From a checkpoint of a small transformer trained on Wikipedia: width 256, 15.7M parameters.
MLP neurons of a small language model. Each row is named by its layer, matrix (down: output weights) and neuron, and shows model dimensions 128-255. Each number is 500 + 40 x the weight over its row's rms, rounded and kept within 0 to 999. Numbers have three digits each. A neuron's up and down rows have the sign that makes its largest values positive.
A block is one neuron, or neurons of one layer that tend to fire together. After each block is what it responds to, as a language model described it from the Wikipedia text at the highest values.

L6.down60:436594452486555527426450465496543525514519566543536515444415504514500487512541485449522529482496474510456553453440517531543497499547561442492507508508504547519487490494489516496518513495498544495517520481530468487492562559524486567466535483497559510530504513584414527464514526589537458536529562443580540525468474557495489529495542503500494547475458466561474562602508501528538490495482
L6.down109:438532611600515411498517516479473494494501460471520465483471512524507533465540575548481551503467528542555421472481476535546515506443530461578423443472516541515506435484487427508490523480475499519457469490463512446501501416503427497531574444462468482570468429528510461474521507453488492445434472474517518595499529452531475454555514522569508556543459548517482563507479531402506511468419
L6.down136:467511519497468530535496541515457457509472494465531529605441434474509422452514473524525453585488532468475448494514459512500537499503521496466522478529521474557459484569535526497523537476578481477500474576475503430442472526478513558477507436513454525557523514497559463506529631452482484553549530486442494557562497503532561472522524509515507508524527446465509534423474484474457537490560
L6.down177:478610526526426452545550551492593479514429495514500428480525427543495565459553467581510431511571488512570470451525541578537488477498455509486438472440536463463504523473523480470548496513484505500509459458453539515503497438538480458483512525516430489491577442495493498414484459461545440503515489524473532572499482489436442490581512403558459413554535517508472496536475568509424485530474
L6.down193:509467454542551495507521486531552521518468465502539560549513522518459511524552512492514559555560502505470552490480508491500507512480497505456520505530458563443460460529486494478439516458523434624500562545434560522545560455440493521492486492537538584493551449524474415486508484521491515435502546517527512493435470422526484400535546488567476544445403541436539500495491516470501499487469
L6.down299:473427519435457510475490464476482470586512528421543515522431525456485559557535474457471493535509527497472518517515505564547473444427534512516515549564433495521525538524497530523449565501510521498470556508494437519479479425498483551497502481504540535556452484480507527478457550430415477557553506522498521470505474523563438449511508500460529504450464471450468481537537476502522542422513
L6.down302:457512500490577518509459551503517488491401547503521506535475501471477503535503541468426493479439467493516496499554617512457546498523576525466494495497522479564464449520478458503533475505555515453490484445495535490526523560540510530529525475514518571533538453485421585480469462511556510481467481538526463506524512422482497443582470472589462516523493503512512529505456520558495499496544
L6.down363:463518514460482479529452482481450485625529536537519533456497555508607481501496489515497530504515460547479466514498520462457430486457553396514489593507427521455552514539516484486505488458531539452450550500445592505503511500483496494537542496480482552486475437460514492524491571502508455487534498495548492506400515496554443550553507495490454515503527485521452480515489476534485514526490
L6.down480:508465529570496551466459570553458487481558563454561564448481442565614509451471531548474499571474508456492475562510484521468454472576491525524521571527503470487467540467536419491486503545465512421484502457464428432489478469450480488500521518462467537507477478482473466492398519450562494490537506502439494537456530515517596540517544483495508490504454482466515535525526471500470457534462
L6.down588:522568499431502498534532495562529467528468522501442501465516459521479491481507437508521476546505475496466520438490488513480542526490520563434467482544469570456564495499568528538505474574521501534514542520520563457424527512440526460459524436497445523402498497524507430462528521596464482480529553504454467460530479469524512424502459443536522490539479473502555549556529498533573539516470
L6.down681:528439490511567531486554414497502504534475528512478552473469479527473542531515518427455503457522546501476483515463412445437525468469512582548463542493523566462483403525481514549483517485434507419491479514492467511506461553571477491464513455530512459494502519463435534484473509495511568545534423465554524485447485491469452528506500485532537564422425462504545452520470546495365491476412
L6.down723:524517519582468461485504510496595496488467451501471483509506556491395466610430548438482545553500509499532471482501472583483470507507547427523548539556548541568484443495432444506502454492534549531520500532559489551550518464541470517508489476469456438505514489617484464509468476522530499528567479447551463456432467510516412492496517550441534532455467466491500463495550534521408532528574
L6.down756:451513548490456436454538517539489463516451475532479499508521434476552545484476514441441456522528480523465457466555512375500517513452475454469499491544480489489450510599446441431475529448521429486566526509508476496507529555526491517601480515431537485507489441536480500507548354512490482466456500536449479501549511485504522526456507453512501507480524545550545503456477520514536510490526
L6.down912:434605602511452558503517512438555497527424468496485485605480509570481532490527563566548491515503484602493459511465511566575499474454507552440455464507522518511557461528464560471547527493488479503501509525502518504472518506509470495452523532521509460488474517478568507458510532534486466539461499426558532492443520459442548512488526484511489535496515494504440525511502556491463515516405
L6.down946:521581479464472421455509533527527420504432424566494455494537506470443529489493449431517562449563493570552491536550518544485502518437510496502399519535504483492477462512445485536512436531489505495534484478533535499489499458577495492535443540497481532520565506533499458522513420486556462483489526478525537517496462470436471499470511537464440529537522520469479452534428559542485595466494
L6.down1021:467527460500530570464476477467474476493440434534432542462496552504482507494554465506480543477506496516519476416479469583470523475532578484470486510530464533550458457534449367470521467444424567511529536526511492496521449410481490554465552522522450483564510441490470473483483420527452490447516558487511471564548501546554481497574463506501472518550504510533513431543473432513542475421544
Description: Prepositions, mostly "of", linking a title, institution or settlement word to a following proper place name, as in Bishop of, University of, town of, near Bristol.

L6.down31:530551416502508486555424523518463489449483558534464473504567502446500513521551555440517576508501506457506518469529502566478482436552415490410537588429506500500531563449498537538427499519473469529435477532496458518504444497448547483522478486432478486501480494550477504494529557514444506514505497568509564543430481528490458423523470443524471508495538501501497571437429500517486469494497
L6.down115:499488456449557508575508474500480522497538506498516487532470421461490502536482435515463423492572456421453556454482464524472474462554404482454493545511494500486476553531457435552507549553466460434481474441507463527472522515492606468491516509518387510554481505542508484535473550513488541475423424522458486440474515496542508471471467462512450529486532427481516536501471469463417475444526
L6.down184:583522494536504513499529521524457433478442447548500553488526510510544480519487410464478494530490420432518572481568499450460452493491536439508413562419441522443537529457443535444479475496472485481523513519583514441506475482523519533506513522597456460518558542563474521553452513577545449524490412514522546451464493514471468623545532462466523516507539511538489477521487429523495521500473
L6.down185:497496520472493502561435492382539467490489528527487551536527457526505494513418510498515464515500478454514509438568513539498469504479536450439459440490506526503528565478477486470503505501510516495550527479531459501495427467476430494471575514602436502593432501476476497467484434563393520548550532527520482536431536501536470448472518411534462480601527492591532505488544448512451471579483
L6.down364:537523492527516559500400469532493517467487585523488481530481541439536529548511508400545541393582514483469504489478475563472518406487537478440506497512433425524542472447481528531529468526468457455515444475509507435536501553492444518456475454441490571524498548538443553550582462523506540461511479494475487509445529508508473448534485475503511503543549467543452489485491512455483546545467
L6.down365:483528503414496524544458529451423502473573432569458505486493502467504484506431422514495521532539478474405504470473462607484555476580448480513535546482504512495483506479522485539464512483428460500480418447479516475488474508472505460520495471423478417498449542460529502485446491501574511472500542504432515548467469389476509475499450514503543447508504485478451466476491475486463496514534
L6.down425:489511447497525515529460422415529450493553454474486502498504416552469536528457494526491475493530524417487492415501528523504456441519501498545568562591535514547570507530472492460481538470449479539401446420544513468474571490506419473464478509513507482561472448448590496430569577503470508479552498489487521524532491418506496495486516447514534506557471465501519555491503510471480527569482
L6.down452:489528495457517524543491536431510542531519520503457567456496572427478509604519446487466512516509428479517559497562520530529548475543484546510518476429458451523434523488473513495526483555467498509476560464500499482434559497475562564433486497460452417513492584500503531398421586478560496472514527447480531527461485459496469470458556479526529504462463526562556507567517416480467432513512
L6.down519:573440476555524432542560582520498474417488547493430495567454547537473482572536451474512532562551505537460507460557440436514494511450496457496487489558483507515591438526455433500513550468525478459457484518447547500517499563473548531513489566479586453496501515438467534553518478530451518464406431507515446509513493500461537457439436459520517494510540495513549448482466514492522502504421
L6.down661:441513523455522514506575512423455464490489521495531494431464515485478584520512492475515553417435496523409475475514499534474489435520476486439551479502484489466649513495477431485466494465492496507551511501440561531487528518453479538436510476443461479540521456506552483445497506515541548463513524487488453437489558504476481459485578469509524461509486493458506468518478609555542485552438
L6.down769:457518498510524549541501560461528536487526604484526527503526471523462528455478517486538550524461544552471481455504512496456533437359475525431478513632419466514462520518457540483481504505517532412582482491556490559599508545521442486448439517506461547467553463566450466492436522521441464542494497461491534501470557470498546515437510520522450458517545472538538432525509518529499530421438
L6.down788:443504454482535523492536501456511515495492503465487450535508439542545461516510510516504477488530547578530520457553558465465494444565461508512576515506561502437461514543496530489425551558413512485506463458485523415524519460507547499510467426494441456489542552516500529477512522520447615564502468516472504441471465481563545492494571495489487466483470516486461563440520449537592538492472
L6.down917:574510504519540508515481500556511547449442460541516522509493518507514596531496536542510512464603576450507492484493530487472538469418501592508600450444539474498508566461438468525552468487463488473495535442493474535441507538475498454500515536491492526521526492533433504571485524557537505557451443528500488498504490522458522496443503498505496467497437555425527539528469484428532463541509
L6.down952:470508536561460472430534510486536494502462536517504473519555524527485452513529526490503454472590574418536523486560474549550487474461497499469462496458496557571450522509477454424507499447511502496616504468630516525530555507468540526473525526443487555515473449507463476396535558548552420490466501501555478492557485571480511489480533378487486475459491591522516472512471496485497456478471
L6.down962:521491519459520449548473498505429511488542404561511524582510559504474460560517469470532518530522478517473526491511478497490524414435490457496448519569532504587473499506519525519487429477457465583495460519490516546506450524543432448476512515518547471482445404527519494465514450502557497430439540440504435472466503495504512477442461575562546477570458481566434476509501506590459537501438
L6.down1011:499522488461511502477539577417499473491517530447509472511453426554526513511475482531500508458536501497507589487544475568475460369411471497502511516515512537491496574563474500509398513469491437524451440482455489506525502467486465482553528525452453582461452463528442553523447543479512570512477490496548529474485512457512435447492436521460456489541521461482453472575445478511541527539561
Description: Digits of a number giving a count or measure, often the second digit, plus spelled-out counts such as six, five, three.

L3.down127:529491473479515490557504595490459474453494444547530509512508487489508433479491532453505469467575534531470483498468440560493499492472490521497531576506515479533500499540478506524503427519476523475513471478479499475554542511458453466488502500482501528580417516504487473534497547492489514432434545536466526472427532498549585503530517484441447550520544523458533535530464485533513408473495
L3.down130:531562479454511467437424492431510461524486547557411507485496422523495521464443498475458511476544557453520519515489446539563496482451497522502490545529562453547511500470531542494485430480466493500437504537524554518521460449520580482504456460466466483518500468552557465467533443559543463456527509536505515439447496540515468496510474409551554506462534540455532514466573451541545440437433
L3.down624:514509465464511443534483423582529458459481458429556530469426510563488441513503513461535526532488491537530467567602495519460524529535491527475502507455514533489420488505492527467551472500496475479496435531501499546497502571454540575492486564530453498626487499523479513493530458507451538500489565509456596500527494482522454522479406506486598528539533450519496542490524556515468519479442
L3.down996:393527513521425498445555631588523451471456521480483509569461519521548462510492528512546449480435431485472519465537482549481502510435484483505519489516489511519523502510496552451482487481578507463538535459513514562511490510509457482493479502443560574522448547476504496442535525490488547471455516448493507515477547511423534503491541430501512539510498534484481422501514509564541477467512
Description: Digits just after a decimal point in statistics tables and census text, e.g. the 5 in −1.5%, 26.8%, 48.6, also unit words like million, m.

L3.down16:478471485545413507435476505498468523553462485497463487461540477501514513520538418459512563484446419524560498452499538504508465524537447492508425456469531532474520548532465462551469492464461489429468512516506577567534566515518450437508523475569449534451530499516464524515492497506546492574576525437554560548469469473536515505475566485508487551562510498514525407506505520531444474586534
L3.down171:442416421489469556539540433538465479481535483476441477430486524444528528551465499473490499432529557493492495508514515522530553506493500566469407526503477522476487429510572418464561493453480433390486585505523549437530509524556484487488479513460516529535559477533516520495524515528426439539502458509461542501497531488455511501473472461525545540518573467441514542550474477482503467466487
L3.down485:456478467526483501472539497530532531493410471519475577535505493566532458559487486494450541524537496552503516479535486480459477483432504485527391472468526438434482503408527491477488474516527516543475450460472521458504535527517501454386403530461522500483513475552414535510524478484468549582441521450481491552516464528563518516493499493505456565544474479475494472418507470521463507468455
L3.down1001:499479559462520478529485516598440537559546490489508455547516522515514498462488462482556491510496531493515585463560469461433471562471529557472536467512495400492444501530609460565498451553529524493476477492530463471462577513510485473535509616575490441479474476432483528538502448515523546494425476504506488502473472576541469464530469442484437509457521596460491489450504451482484514439493
Description: Mainly "in", sometimes "at" or "on", right after a noun phrase ending in a place, building or event, e.g. Arena in, home in, degree in.

L3.down35:507444593514555465554459473488509553506500525528538466531470504504466512449415487472509546492530541552522549512509446389478465404521504439491459477555494483561480484529505447450592560559450512564567481455493462466595590497489509570557507468468502484529489495471527414533491572452393451519521494492437489472423512471529535544473546505563425472474506428541512535519530507424521537526518
L3.down250:527494520471506509537621491454476512491482440467491511493479503503494514471526417494445531518563587548492551485513533435531416446427540510495464525521499504479366521514470475515500430499511501561534471480544529506580495492508498512517555413525484518548530458527579494513470525459451474476565448507431496425454450529476481479510542499538567534514502479486516475521532482517435468499512
L3.down291:439447458549430467508414572469541488503474478510523507441550550464444477514549497452497516473467475582545447533522496490505564552517499551527432498535522465449451430482525431513531483622461488543491435502474516487493474396496454503502476443490520537542474478517507514506513502493431450530493490527525509561569468531454525511544513499569499530474511444485481491564497459578447501556506
L3.down293:498518485496507546515492525484471536546474529504438453586447442456556516472503507477535475430513471494498473497427512473528484574411525463544458462523478560439423532509452449503592493448521510518442465438481486536534545528592476478513527566495452502474527457528586500514512558482538543507576464535527532523573510567537473500530405531512484534531484471506433450555494448563469437539518
Description: Single digit tokens, mostly 4, often after a space in tables, scores and numeric lists, e.g. | 1 | 2 | 3 | 4 |, 43 ft 4 in, 48%.

L7.down559:524577484492505403564591485447549512536560452475530586589478424493551546533520521493564502485523454508532542499571458493469513484490539518516520514471521438518520502486509483600450503528501556508528500509564490499524529516506456459493474467474528517540498473480465507534504520513490559484481478525506415541465457505515525529552519467489448434491522515476528458513488478531543413546524
Description: A lone "s"/"S" split off as a word's first letter (s+tory, S+chemes, S+taff) or as a plural ending (degree+s), plus education words like Education and schools.

L3.down98:436549471456496489508443462571478471410596538533515577494508566541472492594508511485487507604482537483526528440590470481556465521500592511541474493492527511370491508481534460534483476538485525456496468517455415435483461461495467476536523461520465474533412494522553484524528425391499474512466482464519423560520502478509507472510502459467521433499459466483561496549555454532555509476478
L3.down556:400478463514550587541522467577536566485459562445453472535471507488512509514511500417525484493462498525493520434512553479478432488513524535484491476509572559528528478499505462414478459520462471494542546488511534544462487484496465482496463433424490509507458569479419479432577508477529469489537429537526510510540563460507536456508480532460562499452504486509489472475505517493493556455544
L3.down573:425520466414597491568443601477483480503446499545512514517492487521475548512491481448456472494386503484501472555580465441475519459545544520534452507540458534516474470486517427528429504487509484418461504469572507490498483500535533489491517483488563514457452458486556507485536450514461466537514477524561496453504421522526482535542548408450471511474481437470485545504463529458497499568529
L3.down1011:567474491602577484527524435560546546477458461496540484543459480413515453530520581500488508553530461487462486450483466487529501446551456494560455466479515438471518544548497475452463493468444501504496514437446505435509520423504435434531414535404527566488489482457523428526497482550542469485474509499517465403449481504587526527544488501504483464584518526468534515426564506545538478483453
Description: First piece of a word split into several tokens, usually a lone "s" (s|ustainable, s|unny, s|uffer), also ex, de, capital starts.

L6.down72:544465530566440498455415547520508490600497485524531495556445544522511488498478533512527514509539578487567548460482481507482440535487432514567471455483475461496513533498459409531528494519463527588501485466516527503582556447533518561511502503492482423538462502421490427474495539483444490488441512442562545513506549469553547460466515561448497455577510578601522466526481521481438446476477
L6.down209:442552517498509482508474564507460455504521492527488477467463518437476547540535500389523481464532507512469565609490490441487458492464503533505507504488504469530470522538489474571410471487478501487456530471488499472557436478469553501456473471452503469539518522471487534509535474530479548491493529472576455498436555467514547516654467503501464477456551482433491517481544532563533456439493
L6.down272:504552498515476536494508563514518599497490563510504503502418475445501501486515469518518416541508426498492552519499533548502544563513517497517478443472459491504514438517526499455549475442525483507473455499538535498585515531507464476470498444552508439577494483469457451555476477518523482513566471526429568561484514504415519498489526439480533488514568459523485542415451474367496482508507
L6.down276:496425530571565500461434507523494532409445457487532457501513501507506497477460518487532496515434517542491523546472485426524482569475522531496434558507483490466559515426521430451525480519491508468421470470480529466468514490554518457495536492535487463471456545521513522538550472515507480448556487466526523514448504439568505489529447529470522533465511509447494481537490476511587512538512
L6.down407:378551494472535453522444471514476457499499465485465425475507488488566523493495505471423447561462511401542432512531505544527478453521484474556486501515463499496513465458471447561456525441566487484457462583424499486516516537533519466546464581453527488565422546495553513501498519534448531548498477557496479489429517473482494477440563509441470426484536568508472502469483495502462489523492
L6.down415:516525453508514455505476484500458396494466469514497518466336463473442509512510514499518521544468587504515455512464493505465520580551530454442500576453534499429460451468462502356496551456482502508446530490512554476478527544504423421460531449449506519506479516512481476490522584492491504535500523462498486510454489510458518577564452520467423537516454550565548445579492545510550462531517
L6.down435:493518422501525497453507547502484471527522489457501518537546477471438486569492477462475453534391494495501535451541466503452467453472500540529445499500427556539415483545525490535527541540519544419496482523522519532564482478550610503470489478478523498481526602533518486471495431567504506539564461454463521529499516495560551428385491487509515515516484511458459436429547474514445511486524
L6.down476:557552491509463535519452477506514573570468538463487531484499417448472466529483475502485455483444462535531569518534528451485513536494517520508491518503470459520567501580469506487474552515492532543528509487446495470585479527475423550435485479543455562461476431522523501535536523515514472517431485382540563509427447473540480534501481460485542540567482492549529438492507451561436473509490
L6.down499:428569524482473495543474557445460503485543493516543586459530440439469526467432482489553465453547512540510494500466538507469488504472449494505567486563482477491495429542529512525428473505477432456510518507497436460534445557557476495525440508443456494512438427537446490508507519490582465514530469459493531525433520475535497467513487493528528528521512544509515467475487518455548545466435
L6.down533:471528508531494408483516383511500505509485495451539518461543497504544540543539470528501551522525529473476459551558526536504500505471468475504500495521481408541578520464517550427517551453458527640531561532462507494478467440505480504533515467553447500531516540502479475450543440475498492447485498544542583535499503507538493520513532545540542453531455501503583385468472494504431500525470
L6.down578:459486489497438476413482534539569521481474549496531500542500502477530541505546455487435493512585488473480501484538518581436480501533443479456432464492532531496438535547452542484473505515516497476465472465492501431471487466522446496529467456457459544559498563511487538461496473537468551481397508447485494464546554525490557541567550470538553581520531485510512526541526517480484523471583
L6.down584:500534507465462539496494511466535534416453495454476493535440521519556449493502486543469506483426546573537456498555494484470470528482451555639502495503533501534479466544517517461544561539482522503526508578537491454498506579462473543484544528502392524481433536511559540474456533550467530498472512513571501495441431518474484471489502470429437545440472413495586538489536472481453456516462
L6.down596:493508491491480506525535522540507473505510475579488438512490470439470458568473502578433516482514451487502579531505514554407447521525477478496564476453456452482480512543542477553462458500473490494509502496486518451583498514472457469442470504522487512562521499493449503507562481441523504514457483411421435457498487451470496552472419526526518553529503522526507418512507555567593593478424
L6.down696:474587450440523510488462538464478503453515501489479551444539481560476493494476463548505522486480413565435525485574437500483461553520556550470515495433539499463664519478524534479552476473448477514474562514503484492546479491474554458459544503563474531499476518580461532514471508521438480513440498449487595450545419498441517527546481599522423536514548480507541453538478598493539467501477
L6.down855:472517436463503546485507451517491443460505481560466506458496511565382446462452424538578549452483570485496434558374482460441515525444504409501478477455559496495517451573528535534492518510425425502476485493561445559429486453474511531463517499524464464536500532509490524486499542576550446559529453455507470500490529537500494524469462568572518503497503520510499533468514519509490541514458
L6.down948:564525503496482511500510531498490465504532517526495435506551539538492544510495447492484490495465529520476514431521503444441539418476478467474466580528542540509483560465435522533479464507539546552454500446411501490447469407456481550488500524511445495469515462540517499526522477536484437474526481533489477468545495534505548505519491458628459480478476475584592489547530486510502528474520
Description: Last digit of decimal numbers, especially vote percentages in election tables (63.8|7, 71.9|0) and census percentages; also final words of table cells.

L6.down55:513505505517524517526462492493513549512489505459529547516506539416512492514585436522563454527440461508502554577428466486472476447545568517569442565547481480504539472525505515552470512455501546462556483455545474480523553523476534557523535458580526441464423511493557474491471569559463567502437510554529500440497516531503491503515457577549527518520512498534507449516479567459567561497516
L6.down68:441517534495526476483472511491478462525429488493586474521552514473455557534473551531458504531514435456556557508491478536510568501558537419553594523502445498452563440472437521527476503496487494456413460514516507464510508523439494493487453520441506450514438484448390515481471516455558495503445573546489548546574509514472527439503495512508487528536500494511450530500531512546536450549490
L6.down114:557559498552574461518493517471465481438474462486510428516570472424472428500559512534505491478516506499446477440561496434515563509507528429511501498478495482444552508524440495448511515522478525511489460523507529505576480490454547475524522523449560507460480501544503482494483511507481502483533512545502432429506489473523457479571520479458484499451533468507542498547496530566596468494499
L6.down353:484546573514467451528466518513524467523474434502490522500507542457489532513539467520445503540480444580559569534592532494506543521491461493514504574488495492474541506517490440452556505526497541518492478562517496473521491564500483534474519569503514478564525459512517413549468484510505593565432549530482504498469513482550584501511479549428496504473529543487418538529496448546568393491557
L6.down393:465555479469498584465472535461508447538450531527466458559478531466458456508450402567545541470503432455534522490531466464541590539489431423547536456517523455431500498442462413503525554550571560489465452492473503479509524533486453455480555471492564477486465497433466498491463485508542553552542512581438510551481480517486530480515486491477492526476448504494453523514538525541491482503462
L6.down422:528472538502500547479535474508470516453550472489479438485403501485537511535432497484527479520490551548510519454514477450496438473527421517472544507589480464515569511399556443533434475489515499556429505532508529484511445495498480509458475496538478493444501550493497503529553470546497537544511463594500495405485481603473563565540586443550445506465555498622451477556484465545462559468449
L6.down522:503444548458486535532485541543488531525553477497529475533538493445547563599476481537491483519549425521543500510611446517477500484438521413496533534507510475483488426583535438449537487520508601527454478454504497512440524521423551567492460502542471477514473383491356476539535533527484537488515543538472534512509526497565512510487485548508387525572491480450494551569527491518569467440528
L6.down525:498457508504498476547510510464458461541524503566472548454535582493531476553537477506578501495434454468492528514535546505484534587610528518478466500561518527481458444528531506549492462528440506427531504455501431570510623449490499523477457457513491494448408517477475470426516463498490442569530529475515519485559498508560484485475562520498470489483435599520510453516487455551489472539497
L6.down541:525520556430491522512501451524520492516532575499506510513563394531457509459470593497501531530532483610479566420595546453570462595522542474478451553491501481502456452500503494494485491425527517482545470462515490476506506568492447477578451499508449576416533437486446535537455539439524467500535490453437494537494467501444487532504511507426521494482516478500547517507444467600570498440476
L6.down556:472551390449561495463526463568547495464506506487447427504438535459570551515482466477400402423483510439499503543494480463524492509504457520525530479459557531482485506521536485510453433510476553490465453501485466525474539527484538468562487554527503495459457530556475470471546460521459523519560477511547465532505437534550502533478457560528514482462503510457469477515483468529469511439519
L6.down599:532535496435522490437514493557425552426527484476488464514530522477526536496476539502544567509525547541545512556468503522555412439551480514540462516486501581478510526401481567525498510497477455455498560559498527465525493501551552521480498525522508551426529499503525551461535566492452553541483518525472392454469483510503441523491578531533521507496510493549479511464411467425525441530521
L6.down622:568452530544509452574531508563505440520475553548457450457483462495504511540484533517424474494571428496513564532588507523500454491473501434424486475490510509463456502511570494574549586491496524566498490485480497495458474537511453509554517541479473459463465439482540539466527498510434451489495500472450467456443581486447494545432515503513563503551488476631501543493523486482573511485571
L6.down685:470408582493436537446511531492554449543553511525487485518534532510527522530399503544532463474566473479438498495499478457524462491529553489522526467423535477463547495511498536471475524533462498474473427492529489482536517533450501529532444469481514457505469441496516500479510508465472526520560498495456462534495577527450516532449577482451481479416448551487556470500539579569536462492454
L6.down822:451570493516507505558461516442547430535537496526504462496530531469508475490518474576502489491535489476470577468513504451564524452529517438527502475472469513510507496490545465541536471571546466459499546471504571410483521543506571554530559521521514513408506496494466539503513563537502488485484534527507553545626462419468437450463553476489508525510412465525525460508567481482453530464501
L6.down951:501514547515513481534464464471445446564533477467489498495482492537458539523454513474517529393571431429518513543507484513548466494450448478478531469512465447541537480552514536472605565531520488524546519528540479519453515490511482479384466475440495475522451399478432486491522504433422476489538484508487542555506567482508484578512568500394447525500527564511480504470503482585603514477468
L6.down995:464529428509489474472529487537516495569490531471555501489471517538563518517515568496559524468509519506459498494525440510576506474556494559522550532492518501541508519492494486497495464576497467527510448517431489516478454516509459576503497522515470482522519492454469523566467502588482503527511460506477463517587534451480489533566484484532473526523486430512535476502512449532481505507501
Description: Single-letter first pieces of words split into fragments, mostly S, often after a line break, bracket or quote, as in S(illa), S(yrup), (S)IN.

L7.down291:500464554475477516476576479512513555536442560495569522450437537496477521564535518549576539490518510516494541509507501527437583540467521510565517523403507410557485529517460477497463454511533482466571513499556455547481550523570481513465383542482427511496498506482500459531479466470472532392513520467571515572505465529545427491485479525424501506492510542497529490531499507538456585506544
Description: Prepositions and connectors that introduce a named place, club, title or table value, such as mayor of, signed for Italian side, near, Label:.

L7.down638:485564502523487533465517511476489465495455526469497503508444503509466500483497550551576484464472502541497506441541461543458467516489505467532493557500471479453516583502547439493474455419464540531478561493440384436504509497512518414460486518509551484542484499523503499541447419550446501422506549524456531542520484504593574596476528531550525506523577501477482476518515543457547524583486
Description: Single digits in the middle or decimal part of numbers in tables and statistics, like 24.0[5], 40.1[4]%, ISBN 978-0-786-88[1]54, and coordinates; sometimes sentence-initial The after a period.